Part of a small language model's weights: 4 heads of 64, 13538 steps.
MLP neurons of a small language model. Each row is named by its layer, matrix (gate and up: input weights) and neuron, and shows model dimensions 0-255. Each number is 500 + 40 x the weight over its row's rms, rounded and kept within 0 to 999. Numbers have three digits each. A neuron's up and down rows have the sign that makes its largest values positive.
After each neuron's rows, "fires on" lists the tokens most often at its 100 highest values on Wikipedia text that the model never trained on. A number after a token or word is its count.

L4.gate222:514519566481511477510483515565519564431480550468458478496548491439491458461478598522519531444539469491581583512495572438554514512514506471454521507512459502502457512452473483410515477520510486584553503484482453504462528512552516528510568549459501520454499455548481446547483504586470554426513548512506535461504455511545480527492481525547400425430479540455429494502485521445450468488546500507484544505521516466568463474462477564477506513503550482490532467441543506515499450570567535486489539441526579556560542504548560513442482465504521434488499480468495485473521522488540577494463485491466443532582482584512485512525435413487505555540503513533505556512507503500428490499475463576472502514524462489576558575458526563434495486482534546490528552552544424498553441532504467
L4.up222:494538532493526441555517403488503487502506497515450517496545501473485571511595521486518483472424521417481456554400521531489461522508449506555502539428520530524578444524508464573507477517534487461385471499502497535502474529473530449515492508467524537499488494483482520434534560515565467538522491535529482512450495591483576542526500477517524466501466504503488492572545428523550519462433515559425546487526451450474421430520515455555482522474523446491490498504439500499484481542471468439540513534461518504486469505544460480504483445550424507505529497599529511550455570524570480448516464496479482485514519484464493457509504526521523497447550499511562490392455529504497542481459532474540532502617548515486503510536535478390475546421555531534506506453499547565474472465421429
fires on: "y" 12, " Church" 10, "der" 7, "ission" 7, "ass" 7, "any" 7

L3.gate105:439538528570483529559419467520499499500481540522483484475520505471494549475483481408507492452434462506501516413512505520523484472472518504479488481447440458463573533516523534554503461377499567436458490465486539534558555501452533631530535425512491520480461466575517479483499547502467519512496483510541517454466484475477534564524472511450507471503597463498503517504533572554464475467452454459516575535475510473513448467478401490471441513505473523474565449535536409583494568567492464533490551471576489470550488431469464530493470475490487488480543528452514490523506563490479445515489506534533544520544437514450423513554547540511500449420486481539546499533513459535520482445508446492550468516485502490478492497443489476497625447489473549506382514471494549492482485499484497
L3.up105:509547542500531530522460491478521556504542526507487430474483455460576564492529524553507454483440506515472549498557485501556482511557553488564497520510537574483400507442505539552529478523445504484516517515438549490604491513485470478471456493475469408548444567497547464468524464496521480481497495496516446394442477467584483476528569483407489546409536548505494579563545549459527459525532502468424498546493466473601561545510532423516513472519552521505555462490502461501520482478456450520458542514561446478511441532557508479480527455539522476498508472445548505558469467521424462451539504498555431508506451514539516413482422428539489474478488526465534460492514440481485507534539538514568425564558532524498477507496465484495522454487496522536457485520535453443507461536488454
fires on: "ou" 17, "er" 11, " mat" 9, "it" 8, " med" 8, "ig" 7

L4.gate218:474528555519498441504510488472530523497531494425473501543458478504575470539533527496469536492534516503563548486475500421514523517563467524526508511500556469535496555498457488480480412578458514525480561529536430585507567471454449470453532533515544491493450543417500500517517508540444538505545512487490509586594533501433508458534482498625515510530515495421496583553467524458542528526485507549562489458534521513448528499485480555470539450496500413455477468524516524483484507505501533434547479553513546489468546505499487576534473550502488456497485545497448506452489548424498603527547504535459479523486547455447543530465539568513540422460492457543520537565536546506449441462545441421519447486523509490438467539459469437502390438489513541489507483452451527452483537551493494
L4.up218:494379610493530522473530553481534447444516522462514439518492506457580477551500495537433518495501510468526512460487509445481526536523413518524520457465506463488547533515501554526486525492445523515476512541466505518487555570531523463441520494504510425493466517501534566436602501452514499556528475438549473531540527467474483475432568486562529479496481431451539570567476551455537511529557515456537468441479493511485444537516444513480461444500562490449433493566459531572481521444497534457532495513558458444388534518458516511472499471519532424512540485447440499490529492522500521538496547477491500524485533409447468489534485583490530489527477478548539469505515557528487422443535481495535420464528491488440442542474425535531428530574492489519489507443420467510499507550518464
fires on: "ff" 16, " he" 11, "fl" 9, "uff" 8, "g" 7, "f" 7

L3.gate188:441473504526479526522525483540541512535447537498520461529525500450505513473507522491479538540475514482524521533556456549529578551489466518484508539493513601549519468513528486583471503445520482526476458476458576566565497558523498494501460496502430513485497573464590580538527507572526562551492539485496510392461538504508523593521571588419472454579509471456465513520532444472477516499498535505485513522543498536450468479557439501500499494547514584430517469535508551527445452517430547554555485525537560444448521511515487525419483422539417496487479528462437533551465551509441474471495514468494505456501572511489546448443507425493428473494482519415480467566532488576452498509506455522512481520477464581486466503493490495469506542496494472418506545579527522477560481491466520
L3.up188:468499458489558467503506506397480476508496501459527553516493447548511557508505547459493518510497437457478505485425492491469485577429509504479526513443512481441476487513510522487458461541476547450545506482423497414471538514512448489519508507451556570464514510515573503481424536557565446503550464525525572464512517529448438473449563515513526516489501590535523469499511481438536500527484453543576473430532526539550525515486506509465530472519481441454517522544470507477495544503525426508543483535533524504534528471505501454526480475452512506500419515556475445542478607463477540454571516478406518454460509455435398485420561433520529491529474440507514480544531536521449544449466458526521505578457499572447472520584519467547478551481486514439464554562563493410440524482509490
fires on: " year" 19, "et" 17, "is" 15, "ly" 10, "og" 9, "u" 8

L7.gate288:525533539496408557493518405527479517455505510494480482579515503510535595550507455457585441575460510539499547512567520543470531562513453518425455466481515479557517483457510473524558523453462451472463584440462443500485547497510465531529421582504484479516527563502544539486422468500522469498506513531482516505503501498471499429510500494449435459463510474462521492544438474486550449589496546529457506487488505544523482519501487490526498535502542548491530406516544504492505530482485481528507497539523485459450448495501530517502554621513467465513445495454451482474514452456517447500539435475447403466553491513498508453499538494479437476487529461562544511440526474560471529445490474510564575607548562505502461496533543497520541561506543502466536520510508523374567489438554488
L7.up288:464523432463449516491492522462448497502516556538447559523531466475550515475441427482513542509560525400533526535414490530528506530451470519499448514480519521435548470643513511517460509532460500442492491508511580456453506425457526539448528530491524472519504540498610519463465492543507518553577520494557504595526539577551483479503445441560423447547517514555553535510451538484500556461467563516513455488525493480485486514461474531468553497592510448462504530479494565446467523483494512462565515471509509479471513463532455582549465477541521488473523527498513504480494531498585491531499514526531502490496517545485481509572497464542471494544537528523492491504503504487527488487453468473496483407504487521493569487516535450526467496467593546527582459534414435381487577508542479
fires on: " f" 71, "-" 5, " cont" 5

L4.gate148:457507514465487427516507494461540549491474421513504487470469526447443546508480642528534432462509413461509486470548426586547505464394473505433530448500516461513505495443473516462451431461533530433465502551535519505457528498538509532525465545519496532498479473481507504542463571531513491506522489528579468486492509546553424527527534526459528417516530522512420498496518517445474559483512523515461501518576544558510427562453468503458494454472458553495499500532453470534407473523481515574448511473561517490514493449502497484495481517557421546502481479545415427559458518508499510481444502521531458512541476491490453494499512472496534548463610547534494476508485441500545484512505481562465501500425527449434460531525482544479474470515483459499444437475508429448519444462410552
L4.up148:571595480542535449429524473531557538482503473503471548525539453487513609535492448488541485512579541457543515518519481448523559476483492541449526503522496495549510520515523562421466481501431519494436552471511490482531544568521567481521498474485494456436534495498498436454507519528493467476526464465460478472451476496472555477536482619533446459550497491488507550523474501461514490458429463530494580514501491504530442475484462484524535532608486505455476462445555525463504518568489542548468451601633528536510532547450495486499534546515459525493521468507538536493471457547538480449481517500491527488514494493564486427500500532495498546579503471399493477473473474504555456476492456470553418441604410449552492496442518502456488519485478442531411532474500529519501471518490524
fires on: "ition" 21, "ology" 15, "age" 12, "ution" 10, "ction" 8, "itions" 6

L3.gate221:443400456466507468538553468520568497470531410455422477505469491480453488475465513436499505530490508519511583497475472500444505501526512540502550516463502505448495568501490505511463482546466547475528489507472430543512526544524470524444509483483517509547430487493537519495502521549455575462529501542450558456473568470521474451492483463512464555549539521501579437476490465530482514539453546561594474539551552529521547458483488540551581502384487495533445404519509478479505434547494522453507548510466540522487456495573533503531568515544561540473486508532436532534525570464544509491501509441513480417497547518429526515465471547506487556526470509454525450495480531542473530415562517546496595595538426423505455501468477555462494490548429519518487487554489484482551531502461453
L3.up221:451472496525449473423533455485509495441463453503407512405476542434484461508566525491492494519455513535493536517576500437441557527532546603444519504474453519459521470555472512515453470438500527520531467509510498505573527513489495544460572489511501509423557480478545508462527511592489483518456477475509572486376536566498538414462516452549465527567527559511547538470493498493489500503564555511553498523549568505538452436540511501516496512495529460532473503494506486485557534519471436455499524433505542537528492570543545452528556542500545570564465481576519556491525561427571478489524527498494541460540465549450504507504506500420507516493491571487477446482459524573512531443489579527502535523515518439506452521541491483500466512499430536535531534481437511504512606521457495
fires on: "ed" 50, "ated" 9, "duced" 7, "ished" 7, "ched" 5

L3.gate77:489446537494500479523548434529508505485498464533528477496490545519410555425575554485496466522504540510628521481455561496568537470515471512502553517491555542518475570525509470452484466551456500457446548501570571520442460485529483501504485440486456582540548451485472439387508469546524530576552562524493479494461519493518521461457515488472473493494503480475493519474521467531479514547494557458490424503500424514492417574562556511449450486539513502435493510504515534498409508533463510548551510516537596440514536540508457527463469414479405506475468448421500533534526502483486533481467519480524511448520482478523445455468465491539497523532525519431450502532521478452481458504520444583507448484427475523454449556488518551437437548474507464442471570502489525547545479538537491
L3.up77:490542451514519475532535513476533574541546492480492541539480563487442538523538526542537546536495526556589459507475544549540456534528526424505473503537502541475394485513501526421377479512498481543496495530539439455506472401517553516520516449494517614566588446523493538493522527489516457588503514482552522468530461525488430492469532477462439519475476583584534473466574484574437467473495580551464546538523511486560467447505520490488406490546541467452499519563535515508468464531492516557532463489473530457517525519494451463502516462491474534489471502425452553483506478536496493453551520511472486481506528477472399550524504505521526533522456540452459531505575460462481534523493525496487471471518479525520479528475503521409513484470560436462459529516586534440462498435491440
fires on: "and" 28, "end" 13, "is" 10, "ly" 9, "ism" 9, "on" 6

L7.gate82:563524514511633436533434437470511499520469526474478487440491463520505511432528400447574494493551486527510544503434477518514424558538565503469423475563491443482501524437463573524542468558533534567468465511521492526510507456543499509510503474483497547485524512540450446492483527539474582472462550514467525479440578499479468524507510465518513504577482480495542455524485499544535428559542530539513525474513488426569528393445486518594556528483496541515556446514406472486539482509600496458513511593517521475476513465483447524428530507552533478494500461495482558496526429503560501444511425533472489490509566541438474547489503477500458450503527501461463507498487417540475540486482513563528501488481547436527493454497559521522492438429504436502521517508548457459510523502523477
L7.up82:535548487517521524531616449540399536453479610455506524472544427503525525469502474564513437461588575507439527474484543496518458572499491535505538509462500526493534452526513514514483503470466509562439432469487518511519488470515513451506516547503534471524522509526453508574520437488449480537472462506493485433573503549461516457484572495549515463556481511556479465521445431482578545501509565528558535449423509460404499473529416535482555542510472465526479557481443476536446419539564531494473534515579515505520498574577474503497496494465447541478533512453540543523561534462533533546524484561490513522520493549511515457540562570500474499528561509525542510578449462523519527487512506494550500498476466544402408509465545502487484497457515539504563505454516480522504564495473513
fires on: " " 26, "S" 11, " |" 9, "ou" 7, " s" 6, ";" 6

L3.gate234:467509574461493485526494499563525536546508498467505566486452513507496535557549521482577549522543488471530516517524475420473554405501505492539436534525456508497470486483563438468450493528470488519506498475530490517553516472456489415513476546375530486481499467469467541547453443518533494498436549536416451507465465507513490539521446493565438464545446563499543476536505471476383451534528529525539501551502547510578526502421543561493514519487479476502595543479448509577468483502494555442526387537448500525612543514417497470470522525484438472513517522511495490519553530507479497501446564459516460569474531478512503509457501463491450470488590461478542479538546515494463566490496479459480484477469547459453491573463516536462437500453487495509533465540456553532433511485453439
L3.up234:485480502440488560490490513477495495429505429506498477517590503495487467509520514544516504458567514531463492551557480539456447484443503420520489540485558491570499520501457504525505416532510442412503544543523500463478472566505533550505518512490519549549497541558492540495560435485494488484442509494439542533455444458518517484484517532454499522488454508465568518474546462509430481493539543507494494437494599486433433490424540448481523503483469497517443585435481553486452432539415528496526506527439459551559511552473527511501566474406483485505557478528577430495483498395532388515540504522508479585451487440519504503482533512525503443476443554544530525533558427493503545480496458483442478512461485460480486492529471522569526555585449500527452493509470485525540580537517548
fires on: "on" 59, "an" 33, "ony" 6

L3.gate161:510510476471443454471476453506513526503516497521483619491508458434451476447541550515504466500479509520565413527464489471507524517583442452520508491562481553491461479475524450496507563468550499450488513549471500471535497513485486514500493503465493514448564478567500515501441480505520488488508521486495439515519541549518459503566511510434482454497472566521515543500589473596387495464479467513537573439516434514559489520462586511473517483491514550413549541507398396503533446512475470474483452468525509536449472533553475488444550537518485432491459533584505510448588481498463550528513504511440471480446507463407498514519494562533535532484437529473504508533493505480502453459506482406530436451517475509420438525512519597478444489495569515480555527540472460559540498560481496
L3.up161:584484501496415497496496494510535511503493469457490492497421455499481493506548535528459461472479502576466509469485496461508496478542510455537521485494563499529531513483424453512459505495557493465528463524506448567586433476479487482545476477541423533528435514500476531453536479467524608521511493528453495514518508564474500521455518499486471508479493495464455482485484529501446528526461553452455500508577492496554466471476575483514489435470513463501560515524493436475447475530465507533464455493433479470525524562577533499477517472492450469498472454516505538582422553497449392507545488541486522498491495445479475454495469499484499556472419530523557585474400473561603557482458438470530543588520523499522482540558514601426492472463545458454484533419580537517563477441597499
fires on: "on" 39, "in" 14, "and" 10, "ay" 10, "ide" 5

L3.gate43:498530493491471557601464491486515502485533552471511438578518516481503505550470507472435520503507422528519530487493524481524532500488521539559460590453464501475504470509461488469489470537473451545505512505560485564542543448425516465513498454542444490530473538475563508598541474461477481395543496536512509461437533472439559507492490458489452490564531525454512487464501528497555468531518511536485491517469514493559516527390470488501536502533475521536556500540508506593488578470532482505470523507523455593512487478490549532467526487492473476468404461525449525540546486552532532452479594549468521533485528478572606534484455503526471449498497424542548499523540552575501539426482482491471435453502449511543565481442510509523567495510474497483555494489469462366565576490564483
L3.up43:483528468469544508507504494536523468550590554500547503485565502468474555554424445522478443520473457483516517492491574475480521480509514520494510503468507548545435533491518564462544484499457554489461481597451467484509572513473525556503493570540482482565458558466460572544510447496468395505507521485513501496566485487548503488457514513611450510560560542468553474482615528495532479657523555508497511492472492524442533553508546508457503494448486501579474488628513488568536518457580494516456517528507488506460561464497495504563509520518522458515496582491447521504517497519556539514558542374498462567475526494552470521462510500428493478577469495494515543490560477439468495475492449486540487512554483514553559546540498473516514467523500536507516552529534477499519498545492508
fires on: " man" 29, " eng" 21, " W" 16, " co" 10, " w" 8, " Man" 7